MLP neurons of a small language model. Each row is named by its layer, matrix (gate and up: input weights; down: output weights) and neuron, and shows model dimensions 224-351. Each number is 128 + 24 x the weight over its row's rms, rounded and kept within 0 to 255. Numbers have three digits each. A neuron's up and down rows have the sign that makes its largest values positive.
After each neuron's rows, "fires before" lists the tokens most often just after its 100 highest values on Wikipedia text that the model never trained on; "fires after" lists the tokens most often just before its 100 highest values on Wikipedia text that the model never trained on.

L3.gate131:112124121155120055131129151147113077131134144157104138095127088151104174153132124138139133117098129113142151140154115132086116082126117107157160147123112121121143140124133136109095175174126095097099099117130090124151133130152138126090117110176157119162180120115137141131112136128143140123112128148151149143159146134077101116100131129097128163160134152175102150151185108100106127139114
L3.up131:138138134131131138137136128137111100139076110143145074131148198150115085104168142085079074130115120141166107124142118091178112132123128131119131135131080157144166144160151135087121152126119153144127133147166118153100077135133130114113113119118156123159120106119115164138119106140121159116130115113092126147110117150127143171116139143105165148131089151108145081164137146112077148126125
L3.down131:145115123103145147156113099091133122146103160095152138169117127128196119165130138102127118086108121126141134131126129123112171103128108162120116129099097105134116119106091133126119117128164144114134106126119067175077147123125159148121103092180127181162153082099151169094124075147161093142139115118110170133131152151124094157131147161127118126132135146190130156098101136160165093117141
fires before: " |", "|---|---|---|---", "|", "3", "4", "1"
fires after: " |", " "

L3.gate455:104160144140116138094174186144135136151146095104169137176135118101147138101092096126184121101130120150112178109155162118159133157136135125103111130140167134134156127152119109112094124122132073091172148158111153122133152091084145139150110092057103135169140114127153127156094148140159158095117132144134142157209144108121135131145100103124142120142116151124059129122134126126166130099137
L3.up455:110118145136150127144123125136140105126130121108097108109099118104097084128135111122141097114111134128136114162120146108132114114111080124054140123104120140146128081108137166113150117111111122100112108099111134151135129114162150146148132140130045138116165153156144124131133131110082126076148093098140181197154135100086094181173132142106096154163134127111147116127089144108099125163104
L3.down455:124145110137126122147150115130078134151136159098143160078146097133167136119132154162143123082129133115102151156153113111124124148147135119158151149136088159106150161103110104170130111116115118128100109128111144128128157148125128130110118146129150129135092091130135181129095094137135136099158151127123113115112160148115133130106140127146126119108166154126197154146160160119082173147160
fires before: " ", " |\n", " −", " +"
fires after: " |", "0", "1", " million", " t", " "

L3.gate263:134148128088152118131124106146113103184138141136121132118116134119117149128133099126160177109140113148122076143109179137096110096113134138140145129117115125124142106081147098154137159110128107123105143137072100110127094097118146150123115130138110153122143110111134132171148195142122167159146168135164155104129119152130111115074108133163077110119095157125090125145163136125117120137117
L3.up263:086132118127161154115153189096126148167129156160100156093118129146122104152144142118138164082117102122113111113135136110104095141161140119100139122105119101171060074114147138110136126095133127145164146090095141113180173124125129097126131138132153101110119128143106164138099128100129164130082125129110128142115128083157107109142122126081133144108116140141120065163141159126141149145108
L3.down263:130085098174126122116110142181149085110111132145094123123118132084127140125111123126114153113176100159142166095148102136127120152138139112145141089140106110151141132117194098135137112113109163098155107107110137100164115135166110130100160123121081164155065126114129122118105161137116161111105161094128164114139100143127149109114114126098140163150115139130130143106138106108135119116164
fires before: " |", " (", " |\n", "er"
fires after: " g", " |", " p", " N", "."

L3.gate126:115109099116140122204138114087109139104133094138083139118114139107067156133090141125106140129121137125131117138107151107105107112158111121140124132117159138114111143128151173148086081174094144106123138123116152132098151188141108135104134094153117114071162099111125099101140076114104125186114160113140169140102122114119123129148147135117136111107120109104125119124117149182137129115121
L3.up126:158157166052135130147112157116137189135138128116121130112145134150105135138164119118135135119141125127120118122102128126152166149134120130085144145141144124092161107121147109136125134081068104127149155143107116135083140099105136132173135098146050134130133137124122109116139071132118109097098164107104098116147141085122121144134066141119141124168098111137134115138142146177090148090111
L3.down126:112113123150149107084115126145130165083141135118150122077193118124105156106126153109077108143141099107088146138132149149123120151097130138129155105106122129133143110130165158127142119122096138154113156124102092135153156110127128163158142116169097096150103111112130143122133090153119165107109132168134091087145132064122143137142049169139152162106115128090094107151095113147116141162107
fires before: " |", "10", "9", "ater", "2", "0"
fires after: " |", " ", "S"

L3.gate67:131136158129157160130141109142118140118158119119149125103152138107133106102101106112163106145102103158110127115144111132136115143129122119092097087128157142110122141124149111114143124154103147135095105119125086177171150117099156148135120119116126134101151146140094125157092122168108140123118160150111161116075119145147192129099099124143139118129149136170156149131120141116172155114166
L3.up67:141145146181100138157130161137126145135108131116139150121089099151102106108104160130111104153068140139156115120175151142158165134116140146102140145132126100096129110095169127113142140133169113118141109114137075174134077125168111096098139135153100098108150149114110126139132118134168091099143097133110146143167115063139130078158117104148096139153127065092097121125198105135114131130094
L3.down67:142125117095164112122156118133071130122144088143135118136101084126098132151099137125145113092141154142145120124138148080106116111120115126101137081091105109143104122119173127152147136106156116110096108116108143112128131116119150143132127120158144127107126106158140098094101116195062130107095112132138158070145132156130128126127131150158113107153181101136120076103121111119154146107112
fires before: " |", " m", " |\n", "%"
fires after: ".", "r", ".\n\n"

L3.gate574:147120120110082098121163154126092165121146141091127140142096177114158117092118119088098128131136130098151148183153086120123149126131154107155119142175121108147168128164145120101107162135110165110126154089113065094082155093113115108115100104106176124170081096122091121192142122156124121134165095131147132148120133122092089120108099134129169129084149101130147112120161115133106123170136
L3.up574:113141140130123086109134130138098091132093113115144126160113137149120163132131103093133134094131160123112119158083142145143120165141134135137118142099107097112136081121116118146152170157129185108106088120131154136093153167102110090152117103108089097096109105095150116128125134119104144123123168110117166137106087136144128124115104096176128108115123144105139128107130085108079119136114
L3.down574:171159117113134086150088151143105139103130153105157133139143141119150102138128140136118149116111139116135143143103105106142163138141144099143123137149133129150106076150196137117189190141107170109140139080153115116117111116136150114113138138095110108110137114142119148174113133149116090124111143082136177123123120118136130102111116152151147094121102131153126120120131114142126155120118
fires before: " |", "–", "merican", ":", "r", "."
fires after: "20", "\n", " =\n\n", " ", "19", "\n\n"

L3.gate502:143120153115140109157143148060069132132139115124131125056138075152111116133088124149091166136153150100120132137114109106149146115125127159110128139140148150102116135124117102162126127116120135110122173106141126105163141160119171114141131080131093096134155127148124113142133154131152118115131117135150146139096137163127139128184160070160080116116179127136152138112111140128126132158098
L3.up502:145125119170135111150103159139094127154117134141175113124113096120195142135097116150102146146139126106118171096110117111129133109104115121127211147107133099085101159124065055147143112135145126135143131099108150102146126139136149082114154103111083130116125134113122141132136124125151149107131117123123130155132146141114151123116120054144073147137111116104113110132133110122129159124100
L3.down502:162142143102186154107132159134133167118161118139142148132097088152115169116141110148134121154156140116125130129097129121129114109181132127172117138152170098154112155162124141116112112107128117134081127127115141167117122174149153150144091135139110140142157148119155138118072132129102159117134145148139173116125146139129136131117119138168116111126128140094135064187147131166135140132161
fires before: ",", ".", " the", " he"
fires after: "19", "18", "20", "17", "15"

L3.gate103:140114146163153121143138164151160113177120191126156090139099088148097102093144114109124127129128143175156139124142130130149104129163130140135108106159112095124111129109130148144172182140139116117130134157157138174084157098102117143085103124114133136109113103089144138116150145132148109124084100131112110108130152120121147143082149103110137145158129130125117144137150120123122107124102
L3.up103:154155140147110116151125169108147081159138115111116180124139142148098136115137121144122152133112126104101139121115112148109153082120127137151130113107173150129098110123147151040098091123113114126080125131116140133145151146129089160096121125135113153147086130135152111145116110116143149143161128153151139149143137095111124085150148146066113090131140137147126150134113121099145172123132
L3.down103:131121166129119085156148095117146137143073150095091100126117122164104092094109082131113106148117148136126116106128145140148124117114114164143095116162160106156093127140111095145150151129128165112146121102099170122131154111149109131141114134102143103106119076151151113148129143096151123144116077161069166120111076167128136116111129135158148112112140132123143142126123099158121117143133
fires before: " |", "|", " |\n", " —", " ", "0"
fires after: " |", " ", " —", "0"